Weights of a small transformer language model.
Size: width 1024, MLP 4096 GELU, 165M parameters.
Training: 1013M tokens, 7729 steps.
MLP neurons of a small language model. Each row is named by its layer, matrix (up: input weights) and neuron, and shows model dimensions 544-639. Each number is 128 + 24 x the weight over its row's rms, rounded and kept within 0 to 255. Numbers have three digits each.
After each neuron's rows, "fires on" lists the tokens most often at its 100 highest values on Wikipedia text that the model never trained on.

L2.up3343:154173126154134126146147066154155133173154161100148123111118122119160144150125142090127117128137101114146146141131117122165106142117095155112128124136143152131150131133163145126122169124105140126118167148091158131085124119168137134165141120114160075116108144116151112117103112127133179135
fires on: " same", " different", " There", "oid", "uty", " estate"

L2.up69:085162081158127117163092144097106116165159103164127149119152146139151062115121161161135130128133149155132087117130082127116123158150146105132103128114113122157134145116113097116108136125101152123127115108153116094146132101121155157117152116111108098139119140097116130124134130147111131131
fires on: " AUS", "wa", "ider", " CO", " classical", " scenes"

L2.up4056:133153077132175115119115117143135125120157157123127140131131120179145125177136135109136164086145114152135102125143166139132157159134141109096139109105144124107117133121106117112117113139078171127154111164090142108146163145137155129128104099125128141130138087134149074139139159157124122124
fires on: " Chicago", " what", " highest", "itude", " low", " high"

L2.up3324:093148109130130120152138096140142133124106146124164145138139184115091099197126157122159136129080123147172128120116146140134163164154177109132118129119123096111154125063133136138173160167136117155126113111078135112149096126126124093111161120129114104091104141153090184097134124184125126115
fires on: " returned", "wing", " life", " possible", "itime", " living"

L2.up1863:121116156159148143121110120102089108094171130125157125144116104144159136130100167060123183115119097135147103147111111106098173130149136137153154149093136166122137153145150112113167138119097130118102144149162134118126145121149155189184135122089109096103126075126132137123159112117172169146
fires on: " -", " Motorsports", " Eddie", " hockey", " occurs", " asks"

L2.up2611:035097109126128117122130171109157114125181127097153077181120152140113096123134105133120121104129158099138085137102132090095143130132138123157135150147094161128099129106140051149146137159116092116128127128129145114118135130111098153078135118150098107084157134081117170071122112136166081131
fires on: "ents", "ل", " nature", " officially", " Bal", " sent"

L2.up2813:096153102112173149110185160143146103173162136094145099156111113171123077117131158124129136100136134171128106115135104127137164195128118091154120095090139057119149116131106103131163138076110138137171117109111082134132149111109114118126147155128156120078135134142152135123152142132109126144
fires on: " high", " low", " behind", "enson", " Ten", "During"

L2.up2273:134112134127153131126149134101129147130099090131131139145118076162094124136099131136075174140128116141091150138119117112094134102107155116163130127121107147108117112115087112121129075135093096052102121111145114090130092141152170128096161137150075114194109142067159161137172164090131108142
fires on: " people", " Ut", " never", " performance", " modern", " Legislative"

L2.up2414:149156129120173150120109143080165107102127176148161132142102126154124142142092145090143128154112142155142093149111112116083181136156132143098098097072139114108129114145199120188101128113119131163150158138090133137107142120110131150127118125122173113151147170150134166128146110117103164136
fires on: " CR", " IR", " Iraq", " household", " health", "ular"

L2.up3149:146119208126126097124105109126176149130129112178172154094139119106114106157096131150103134139104142164134125114076112123133125112114103108150112087088139150126119165086118103169124147146135160155154159137095161150124123130116127110157092114124124123125119180140137113139138137114129122140
fires on: " Candidate", "hip", " charged", " Power", " path", " pass"

L2.up2070:089162152161130164116123098100155121121148099107106143087132131101155096119115177129150098140130098152123084099103129135092087131142106076128149140141109127104095119119097159124140140102146146096120149129137168114137109096113118088141105094117123121095154170148155126113146152135137136114
fires on: " body", " early", " Ram", " z", " Singh", " large"

L2.up1981:119183151101125169109155151125078154100165181135119126124142146148087131143151153175115153141097169110105104098148104137149106140166134146103182132147115161144125122181106144134083092169132127103129143094098131087109135138096100135088156111112113100154136116110155106162106078102114188145
fires on: " att", " Christmas", " Switzerland", " too", "unk", " Santa"

L2.up3163:129118105118134092120143137077118104132102108171118134103111138132132169146115139123159100099127139106122108157111111194143128111136159139106142120132110093107111127153090125112168136140156119111157145156134130129140130121135114102147119131142109106096147142093052103158128093117130163149
fires on: "nal", " front", " DA", " though", " joint", "urn"

L2.up3220:107136120144156160148163149105112097098087129165136120165131165155126109113136130119112123166124095152132119107089125135110157136102134069141086156113149114105130169075107120134086119148130141165166144165093143150098116136126144133118109099115127108097144158141124160128110118153162087136
fires on: " body", " dis", " none", " times", " status", "ms"

L2.up2760:121137145141106144135110137135114111164146115091133156112147136092140128156143148092125155107138131145148126124140137123127143153120120071114115114146099094163123165119118088143098105091097152137061163117122131148131173119163139166121133147143103139153128157124131161103177115147145139122
fires on: " Boston", "line", "ence", " correspond"

L2.up2568:168159084089091086136093149143088150165138134097151147145130141163108091123106131173156089150149098125130131125116130165100153134109190111117094113137111144131125111131157121113135079117094157133123139129137120107127130122139151143133155148141139128118114093131144192161110075131139140160
fires on: " system", "cell", " Mountain", " Des", "amous"

L2.up3907:096183110124130171176137159145116123128130058137129090137108104124121159138104142111141135117177171141126105102115113127140140109091149123158086136105102178138130114148121140142153151123105118114103111156138128122112127131104149129140140144125115105090131113162163109122106101142126127140
fires on: " running", " football", " hockey", " medical", " political", " paid"

L2.up2298:119134116141146105142130135104155197130172116131147135127145146118071146117191086115137133098108170175123145154156158141125135117046172116092152149186139102134112162074090111127123177121130128142125153150153166077103090078109123116107113150124148097108088106117145075099120146162129159130
fires on: " present", " late", " great", "back"

L2.up2300:160143137169146158104098111103133114117102106147168097147192090157081161139129067109157137132147117142128107097132085165104139139163117109170106134075110135138135144119138128105166168149099129115142176094134143168176175149174101153134123147087141113110129104167090147136108131131126106112
fires on: "ave", "if", " Railroad", " Down", " Emer", "aries"

L2.up1513:161090121128132146148113073115126087124141148134178123100139128140148140095172147099108148152143133106104077122102110119112163137171125119111166125165138100154135141156094120094127089144107121142171071151074090128082134117117169097145139151154103101157090054134098129195116168140117097121
fires on: "rob", "ave", " Ut", " whom", " Ross", " studio"

L2.up446:094135124120133095117126093126141105081076090105119107114144123172173120115166127131135101108161163094125202147119187092117114128123114158143149131146106132127064128069114143141081123137149113116157135116173156145142141138181152164132135136116133124150119119171096123161136124121086107152
fires on: "Z", " groups", " Private", "eds", " renamed"

L2.up2436:134127107160141139119135157120116145124074116105116124129160105147159122172136143159114137129111109099109097124116124112114143105110117106085096104158128120105178158089071112150121160126091151060119142145132129135169135136137099137172123125175130120148150077121105116111121117120143167101
fires on: " ev", " along", " Angeles", "×", " Chen"

L2.up1858:150088099157166102123160138145111122181167131128159137128133097138101119135159080159136107108146108137081088142137085089127118114145152122109151146150143127120126113168089118123115130162122116128152138144113117145130126128121114115153123144149138114124140102111113145126115126149084083143
fires on: "ă", "ó", "ić", "ev", "ė", "ón"

L2.up1458:096145101092162122100146141116136145112090122142139137123142116084104100187105126102106174129124088153153130106111131155135119142072116148137131119153134142103106154134124135151133090145135161140093132138147095142096134129102185115118140110166125119105120167116116154099160134119105101136
fires on: "ual", "ston", "ger", "ée", " face", " com"

L2.up2286:122146162087150095149104118126142142115132170143105151132115112155138098141153124113120121152086082175127138136099118126130094142069116160131133124130114154142096150140103114122096135140110141123120131131153130112110132087122105143093104147129114137126140122077135134128133132099116148120
fires on: "ency", " singles", "Career", " Trail", " significant", "duction"

L2.up3150:131107164076135141112143167088105147106143121149139120088130129134155133153099187113132147121124115152057119125113140122119077167178134085102091122141104142092153136154145151113120097078130140144127093152148133133091113124129121071163132141155076145135178158111078157129129154113161098138
fires on: "way", "acy", " development", "ics", " voting", " Movement"

L2.up23:121089098136136079161116110117124169097127129109154087101124155121094132153129129108126117128127095092136131123136137108119145123096128113109100150109156095140070109099118111151126090129174150092108151137160189073091171131125153120128112128132118102108112196092096111132183135124128151124
fires on: "ank", " Apps", "acy", " finished", " Bab"

L2.up542:104143111122156088160138123157087095130094158114120122144157107153103120141120102105122167109077089144117101109103098077117144132157107065113150161132135140128155129142153146111123125137111137117152119135099146148103119122167113133155137144146131118142147147134113119139124143171112124107
fires on: " football", " hockey", "udd", " least", " speed", " Will"

L2.up3630:131124152092106096126117120111107104133130127140148108102092134109130133143128148098155163102111142122140150084146128108175153127148084112120143134135130163209132139082130097126110085159132141071159078112121094188137145118169161153145143206094122116142133126117163172135150098137167143150
fires on: "ment", "odge", " Command", " Power", "KA"

L2.up1700:127152128132140106140137155131155150117103110140140157118130131124105151121136131109118136154174151141146147149130115122130114121123125181125165156120091116139137141117141082071144118131104130073128102131127153107128152082088156103140083128122078137140149105139104112115178051102133115135
fires on: "oph", " Summer", " footballer", " Services", " Tor", "iles"

L2.up2570:156099113107157153110101141102095163126160133141081101122133088153114137084152141115151142143111122058135148128153164130151139124142106113132125119116107098189109087111141122162186138144135138121139149135108115145110121123101102142113128096132126166103126105115143107117119105129092091087
fires on: " Votes", " Washington", "itude", " studies", " pm", "ville"

L2.up1644:089137139099113151120142156128103115130187110110127085147044123115098109081128149133124125078101144141121099162149130185112121136097136090161111138108093149173147131116115124083161113117107128157153144148099136151156157086105163137121174122154143135085157140165138131110130159117132139121
fires on: " club", "own", "rich", " uses", " code", "ects"

L2.up2429:134145130122165140106141111124114128120154086109136144141120118157114144132163139125178161108134125161131135133113116135108127145136105117124119109190147116146131140075142150114123113143147146111115146134162146139083159120141143137097101117093131134145156190111152104128116119075175131108
fires on: " development", "ras", "ini", " interest", "unt", " Davis"

L2.up3358:115139122126086130131172153140073139131143091068131108122164152127072137142109119093132157123129093154118092139102155130093130154145094079107131141121116159160119085098094105109129104109117164128123092147168115117111107156123106171130125120148144146121091139124121120129136156159151110092
fires on: " professional", " moved", "win", "rop", " added", " heads"

L2.up212:191152121134115182108155103120102096123120118150165112116132147120154150129095104156082117141132117163095143120159150165110146132102138165162141146127097145123157114140073123060139127138068158131163104158111082133157097140166088110135115118124119116116113094123154157151159130102129140099
fires on: "ions", "odge", " actions", " election", "ators"

L2.up2387:170089132145157106125119173117169089160145111110139137150128134107113118125146077169088102139179155143076056115126139136123135122150101130097138133120126138147116132075145152151121110117157081142153120125149154175099125107115109124143120093100121131127173163098155112158098092149167120089
fires on: " Company", " eventually", "mir", "aven", "cher", "sen"

L2.up3520:131125108140134098116115137112098119146157126096105114102120143127109119089118148143124129129055139115098068135147135092136107119134120122119178122121101159103097130143139138121142101159148141111075135104094145117153111115105132096106175128118088140102133150158115129135134127086129104143
fires on: " ground", " Formats", "ata", " Liberal", "NA", " typically"

L2.up2535:150123104103164137115117173116127142127155150173134129107113119122102135153093088153111127093134089120109115118143122055148088158157086140124111150106124113151101131114144100118152137124083173156133136108109146149157117142132103142120166168083150080142181112103122134134102106130143143126
fires on: " Jr", "gh", " Miguel", " Mag", "č", " Á"

L2.up2308:121113127126113084123168132097139096130188081154143143156105157165117099081150138134123182107149112119142086128116113147129140130109145142138118139117098141107149123173116111122115104139109128146134134160154113134155167126094118113103134154122114161146111115185118165118112141160130131156
fires on: "ino", "ika", " rel", " mot", " Football"

L2.up1749:102086134155177140157137128151090088095102134151131169140104161125095108179184130138129150123094150144123127088106105124136135111151122141117114127143122148123094129105144129113114133079091134155112157115143079127108174096125138119202169142111109097201127135113116186156097121164125168134
fires on: " ins", " small", "ini", "×", " Def", " Dod"

L2.up3090:123143139124149125145103078136092180134156121125118126097142147125102152129119151081110139125130117148136132103127163181092120138128135122158092141116101160142144123094123128094109112118105144114129090088128185146163135148108112141136078099115149098131142108135118159123101132077126143125
fires on: " may", " Railroad", "ections", " Sky", "eral"

L2.up218:164126130119124093126113121069122146098096112176130114141077103101143120138130119081107152097129105146118105122145139143135148138109135091155145131146130113140110084130170086122120120162132100139098140117075134117124135163165100149109123098120104144150160130128102161107134113132139112144
fires on: " lost", " appointed", "ised", " Silver"

L2.up19:119138126105141112109125142133160097166114151132118128110124175147089144158114147124122113078119106153121141131094147122145127140152141111140178115127112125130095150154129067102131131128095133117155087106137136093134133141134142128144140162150185083144129133141116138136107141117134097116
fires on: " known", " CP", "berg", " action", " responsible", " Civil"

L2.up3992:153165095146158130163101109080134130155100138149119158140182132114137126132124118096132135115140129135132093103116110104094138107126123157107118091140104080121148107079099107127119109151108120142120159128205101120108148129096108066166115137102153144125135139165134142131132115102107142121
fires on: "ara", " .", "tar", " Gl"

L2.up2098:131168130178150135107115097120140127155154170116143153117165144116123120129166125113159094134099148149124106122115127127121144100084150147145132154161122125150148091114115136137122128138113077092147124156069166098147097145113143111080138136122130130115139147135082139124125149121124129162
fires on: " women", " billion", " Formats", "ese", "ED"

L2.up3326:158158090140092108156119119119114089158119121124167135074118101127165145107093130122127119126117136143071093113111130103103183122110124136109109152125131098092154123106092103139129135114100111137105148112119158167165157129133135153135134110079123120135143142136138123132139149151087127146
fires on: " single", "une", " plan", " living", " Light"

L2.up1465:152098125140130111125128142157129107126162137122101149165106123170117185133122087123139145092126119177123134146162122138142143109112125140147123110171118130161173097110164150117135141134133108135103139162154148108156160132121131064106114158145130125108207142071131122152143148168113137094
fires on: "ud", "ghai", " Queen", "now", " Guang", " Prime"

L2.up3648:108195089177114130105165148083129154164162113130123173147113140097151144131163158147150108124087138122102084094162096119132118146148139106131128116120116101117197121130113143107180096151151133112118151104111170142180074120114124134114119122140127094089124169139066129094122144091094131126
fires on: " ground", "NA", "par", "isation", " candidates", " regular"

L2.up3728:134109120103156129162125161135138121128122133136150124104151096139099160134097081107169129145096109164131176122164143123102156149137055138119133130120128144120171117107108093142085143183112120153148180127152119133125098118151176106160101141176111166134120130125154124125107129147156150093
fires on: " Tim", " Oregon", " mayor", "based", "aid", "RS"

L2.up2189:145116150083163163157118133140154149091139131154122129103097134128159144137171106135087130124129150141111081121096124157082121136148094110149107103139137127109184158123105104133162130152089124095131107109140115149127185146091136161079152120122115107090143105159110122132145160129135148154
fires on: " club", " high", " natural", "esting", "rown"

L2.up1952:099131094114160108125112142157158120142188103123124142176138157136125110187139142145159102105141149125114117116133177155127101152121161149175115114161097112156154126135142148135110119154153120086128120122147102085124132157109123148075132128113095143173153144099140124166147149126102149110
fires on: " wife", " completed", " self", "ections", "uration", "igation"

L2.up655:175093152129133093135135140066118102125098102129117115150120137109139106156110144126102175096138096089169119169141157077106123148122148113143096124122091107112169122126117186146075088121138102113147117169115107103139134111123171145116108121138065097125159149105096127163129168136107092133
fires on: " started", " participated", " continued", " involved", " active", " opened"

L2.up2211:196119112175172172140156132134112109148180137115120111157136121097099153109118101148115150119135109142094133163121125130146111155144125151091100120138156126094162141134152149094124127162140116162127129169125176121129136098118094110145135132156086090133140120116098141183134122129135114171
fires on: "ă", "Ș", " Creek", "ė", "ü", " van"

L2.up933:063145139143120140153127118150173132137164149151121152121120126156105135116131086127195121161130130163129118070098079150106099120155103095094105103167130161085150153136110144136114153085117098155133115102111140125119135153135129116144167117091129126098153141100113110060107161113153145158
fires on: " area", " des", "istic", " ==="

L2.up1681:134151123143141126124113141112131110122113135053135153104126104107174122162121126123123105148126154151130103142118134134105136157108108176168123111101104150093156104188134157113102112093112149106138131149172121122108119120152170149156102171109093103167166175147152148134138117115116145132
fires on: " Jr", " Ka", " length", "ts", " changes", " pieces"

L2.up1141:123122119157109140152112177137164141115135154142124137141125133200091153106094157113124147109111147153113147125145130127130137131137095130140126107118065141113116139101168140167117114140133127121128178111185126115122132116148149143115112104115125087092111136121165095116174149099164164125
fires on: " She", " (−", " Some", " Other", " These"

L2.up474:114112124139125088163114145174123112128119071126150170202121164163110120130156141120148178137119163158150141142114131121158162185085133100109161134135100144147112162104098079110131160136124158133122123143124119136185161141128164172121121113117109129086124169117089136120147122107113109115
fires on: "ain", " km", " streaming", "ures", " Tal"

L2.up881:125088121127076127074138127126154120141162133095123134122143124095163174129088143125148117104179117126147095109130153073108144141118081120139125101083106087087148068098157122148135078143117098154105143137138144107167116102126138096121109128128188118122136168103115116146161110149131120152
fires on: " very", "−", " UTC", "erg", " Be", "esc"

L2.up29:112105135151112125115140150120156089154090092203142120103118107137148129134160160118070112125126147150110068128122108160116113139105112106180121157125129112111139130102165099113142135131082128163121160112149145117127132137133162148137139129109079134136129168128113133119096134143107139083
fires on: " Master", " CA", " ended", " Episode", " MS"

L2.up1950:140087102112123121155085120139094156107155136140055161080172142127154118153131152145166137130139163070147139112150120149141110119164135128123140143133138142145137123208089138136138116165168081090137140174153159117109137095116200147144133115138121117136179125128127091125114109076142068115
fires on: "ica", " Dr", " Song", " Kiss", "orf"

L2.up2731:150080119140146095129126091118089143126105151120130098133132112134149128121159118136144121103101178104148139126182138132124143133113108140134130109136128158132112118119158127176127082128122140157107117113164173093154121130107083154096137147117100118141125128150092145129139122157118104141
fires on: " due", " special", " Mat", " training", " soul", " nav"

L2.up2029:130122142078166177157093103125141119108169129137108081129142140134098128177128143132115146108157135157102127128108102139077095175093102116111136134084115138164111132112139146118119115108089139167135116101107134097166116141109103149140133151120183147128129135117125134128134105128139137126
fires on: " ===", " Goals", " Inc", "rol", " Civil", " Base"

L2.up3314:100141153136104092125104139181117094129109105169165125105119091131125136115071134118126162148133190110156124153119133114118154142144166121136134087098144140143096143115169140143114126134146119098119144151134133130103148089165134107088133156102135163103157142110129161108127094124110114138
fires on: "ford", " Population", " university", " Scientific", " currently"

L2.up809:140169145114106141171165171154081108122169140139121149129108106157171138118108175109183145136131104100056134113132159118121114123148106105122145101091154149086079107141143130111090130092114131142123113150153154151104137157155112159126124112138118109160162148146097151111158154135112127139
fires on: "ade", " Sw", "ital", " ground", "ided"

L2.up2031:137149110115126136167107152117151147137178117123094099085144128113110134151147118126181127129083163120108084121101135133124169128114128111112127136140131130120113126120132161132114113119076112133100159116095108134121130188106089127170120119103129129155163110174137116123112107145131129133
fires on: " being", " development", "ل", " JP"

L2.up2743:157138050109132090174078088102175080126108085164165121069146126102115143134072145129162140096114130132169158126127129088139155141085107124140139137151116110170149080109082157126116144142105132130105124113133161138113130142157130137155071105183128147147110156152100109142129116153141114121
fires on: " check", "ava", "med", " played", " Count", "ball"

L2.up966:145144147112149102159107113157130123120130121113114097108101134127126156117119124188107143130157114123129077154151133111128143178133132107106131127144139099135111112112084139131098125149180160159140111126118112098143101135101209109125124108097150145128130105144126144111153123116133125139
fires on: "ax", " body", "mer", " eventually", " acts"

L2.up1641:110131135085128158130132157115116157133131144104136138112129154124162131118094131131143148102128161148104114083128122136102142165106159131107141114145170136143149136166152162121129092146103115172120128127162087139092157126156151169124176092150136161166133122156131166123122118130145098126
fires on: "ited", "ular", "par", " length", "ova", " involved"

L2.up2615:109146147141142137122076138101162152130101126134132133111161124123114152140127125121150132156166111124126147113102135136086180126093149133174116111156101104126137132190131145117118155107084147136101139123169153113143135111117147142146165169134149101114115167145124119141111105153135127106
fires on: "ama", " days", " *", " magn", "side", "Col"

L2.up1710:102126091095157088110135116100156119151117130131157134121128167116139096110143121133162099137147150105094127110109127162125129157121107118106090127127111148133099150136143150137150116103108130102102120145111108116098162166112111126161052145121201131163117104114102119137106141085118139154
fires on: " public", " created", " Hor", "ider", " sum", " investig"

L2.up2599:125187115089113110145122144109162132116151149102108133149127104110079142111102104095101149122104123174120150134118140136132149093144109107114128131120134122127176178127160148126112164124085153167125118120156087145104139092112131112098141164126151145134165086107177122149128159085122121135
fires on: " Ret", "Ch", " list", " Don", " Ka", " Creek"

L2.up34:138079103131126154119093123083149146158124096091141126126162108131094099134152107140112149116148133124111107145094123080103133136138092110127092146112126130144160123141099139122146148115126139086137132145087114109130150140172092137143108096123130128148135135109148104157140137150158175122
fires on: "ud", " General", " advance", " together", " Lake", "ends"

L2.up2443:144130126113139148161114130100144131129104107100113154086125126097126135096096127165118128127044100103124092105130150158130120103091158124132128119135106124137164116107106136115145085145111141119112083124131099152137119128123140109123115172099107130130146147133139158124151106124130140110
fires on: " working", "ival", " Ministry", " Legislative", "rin", " Hel"

L2.up1264:121115091087136163132136131153102082104139115155124120090134150140163109162113150101083142109120141127114146124133128133125136158109108099153108134091096166102141115078108152130137096108132115102145106152120097133160136173128130122152121134152129120136110134141101146118150105150110118135
fires on: " Pacific", "ents", " DA", " models", " offered", " IN"

L2.up860:100132142123126111140161091119136122098148156138127133137125134155117138105128111106089154136130076100157099144098139133116115118140081134137128123139123105108131154133126118124150131128106100116133131104137140124114170120141103167179157134102164095144111104141079146148197137109137110160
fires on: " Black", "class", " Released", " Anthony"

L2.up2383:138145119100168104154143137123118139068138146072145090149135124156129134115073112115083162153144137126103158147095119127166143108150117101132127160131147161089161103108121096166148136137160119105131130127102086138132132173120163112113119131127121105131149136102129127112128130148150120127
fires on: " Romanian", " positions", " bond", "ually", " class", "vis"

L2.up1024:142089159107106114106117106124117097134122102141123144156109128133110133101152112153083113158132150142162118094117125144152113116141063101136120137137089154064147113118101123129130113155179117094095118122095123134155115143108125116103115097094133069105125129111181142111114143113098125147
fires on: "ush", " elect", "ua", "ators", "stein"

L2.up3453:112178144099102112137123147137126135116151098096109115103102149127130107156132121104124113138117138084090153172167128122130126100123181149150108119124135120107126170138113140146134077133141153095104153137146127149139138153145138116156150176147141160147149151128125124132145134149105153129
fires on: " served", " England", " chron", " vocals", " Jo"

L2.up2012:128121065141123171151073120046145144089137125130171140152167136152121121144117173140113110139110106141127146102106119091151150154126108109139135135158130075155114170161137134081100108127115161161130128165127126121135123110161125163137153096085134116152151124167129110114099122129127118124
fires on: "onna", " position", " office", "→", " party", "itation"

L2.up1272:121125120098178135131162140130142087133141143183132126156109127089094085109097102144149106142154117128106146104099116092119115158135109139096117135127109140171114122116115095128117157153109154151102142119152144110152160110150151132104123145108110147144153132138139113108096151137166111132
fires on: " high", "ez", " cur", " Beijing", " Mary", "hed"

L2.up704:113140092135118107124133159134123120148121145120112108096146153126122107117114156135120135160085157082145185136123133166147111114131125129141194125076089140106160131130138080147108102152140102099103073120127110161133129161140082077082093120143084188114167165127119148150089138136121075158
fires on: " each", " quickly", "aff", " Ministry", " Kit", " intersection"

L2.up2774:112172079136149137074100112112120124113097153125122150073121117120109083149128150123143096180133124078151111164153138134162160096190159167111128129141117100156085132111125150131101140174161150121143133172117154142089162130152093131131097122169131143140115139120143146140139140124112153155
fires on: "ologist", " Harvard", " candidates", " studies", "FF"

L2.up694:104129146119123137144105132163133129128144155135096159113115140146134142150092115144097118128158156130133121103094114135135129107123106120130125135149130151115117157135092180140115089143110119143145168132138112154137136096134139126112139148119098113097128196149098130112157124121106118128
fires on: "mer", "ele", " Bro", " Dod", " obtained", "ways"

L2.up3980:162081111130146141079082115072139171094195179139089130107111126101097103188087163131090127111112132136159091093112124124108095146130151123159093117143084099114155141117120152122120141122124155126092119127128112155145079104154144108144129114120108155110099108094120147127166141087141132130
fires on: " member", " int", " members", "uration", " Length", "aries"

L2.up2296:092144157106109183093080143121130148132115164137124129133120089117103133114112145108148133121088139102143116170097121119087101151134123112092089120143147132141113136076098094124140130135114153138138141154148138162159111150205132169104154184109113131151102151076154111142097127114111184132
fires on: " Council", " act", " download", "ats", " Mak", " entering"

L2.up2316:147139096106105116199118133099127122100119129119166178133146154136119109158123072145097117133132125111128083086099144098108155110118125140189120147112140138145101120132129176172119123146105091160089092100098145129133106114125099096154132122153118122128110106136143115094153084099128120184
fires on: " Sub", "wing", " cause", " interests", " view", "Th"

L2.up468:080128130086104157159118142114117116133135140122139156149125118124131142117175153135110090141161106132113083151111077113126119147150146126121165133108151130168146132080122139138162107114122161165102142127096131130121150111090143098149091118122139146148130139140094093132094088151097140129
fires on: "rian", " billion", "ange", " Victoria", " Garden", " Buch"

L2.up2491:143063136137153134107112165146155073125172095187106144116119157149163147142151138078151179148134114116106112112131111106111140141132099100153124101117112098138134165153134149166097125088128156136110089127124120132098143137122111111115154113120140119110113125107147147175099112131123141143
fires on: " cultural", " English", " Boston", " capital", "oke"

L2.up4026:085113146135166097107105127114100096126120127159139134142138170147134116154054125146121127113123137105156134106103090130146093142141091126121138127141117128147107135148154137137099119147110111166127118099114151169129128143160151170165135100133134131117101162128103175140133110116182120142
fires on: " until", " Roman", " Hor", "itt", " Martin", " Chen"

L2.up195:161109132157154081145106124131101097107114139138106117119145124139195089168124111127129104146090157129158137157117100132150130124128169157134148149132132116113140125092124137113134108186100153140099159151087087139151107090144162137135136106142130117134118112146184115130134142119113125144
fires on: " design", " eventually", " business", " Jane", " Emil"

L2.up1799:142179114106124151139187129105164085157084132099063169127127142141145192110067173159121128121123089114140121121118119173135110123142126062126146125125122108114113130161130145157161139109078114101106163114128133112132122118067130120085132152118148137085123158117122111129102169111129136146
fires on: " married", " ended", " advance", " camera", "aven", " assistant"

L2.up533:131152134142144118126149130115164121118155134097121172152157110145112116104158132122146125116121094157128113142146115130094119129092104122091148103120092124128134104084142149132152122112143089177158118156095084133121097113055120106087138098119142116132112136144139090174126120111151119136
fires on: " hockey", " capital", " black", "ves", " box", " fair"

L2.up1592:105174095124106154119134156150162118132162113127132139144155155152122120165164147103099110155132142114137107163090115145142135155133135123107124154145125162166147116107117121104142122125166097155106133116151149100126107129141123129113103102106147148132129083180093151145152084177152153130
fires on: " mm", " followed", "class", " produced", " Detroit", "ev"

L2.up2082:090128089107137123091139151096134163135117120111091131124115104149155134109067096100118146131098095133134162126124099157144099136127143127119123157125134105106171123114170109137149193118111138118097138172145091096104087131185129135097119119140137101134128105077101175161099151167124139118
fires on: " br", " ev", " completed", " help", "Early"

L2.up1176:115113132132128147141139122112156128099090098154172142146114120171106152113120132137149129091109103112127136079108106147136107132074170123084157098158147159126144118117112104120140099099085117132113188115078135103120142094104132134114141133155134097122117149126146170088132129110097143123
fires on: " both", " reb", "ord", " Life", "ED", "ively"

L2.up3871:140122096120120127159145155165134132114152151155150067139131085155136092143080184133108127143137129119108153154122120105109099124122154127167103129082101140102131143152117131168086071112136170136091068121120115152115101113142110148125094155147149140141106135105130118112144118160177078171
fires on: " section", " Wh", " Department", " autom", " sec", "imming"

L2.up3737:153141127138136135152080115097134157142155073104080159183135125106163110122135112140098131120152074150070131105113093085150121103125088108117091151142144152109149132101132143142105087150161109119109119115140151103124121120128105112178155091121133123111144179100141128113118125166114150109
fires on: " Candidate", " prior", " According", " according", "ody", " born"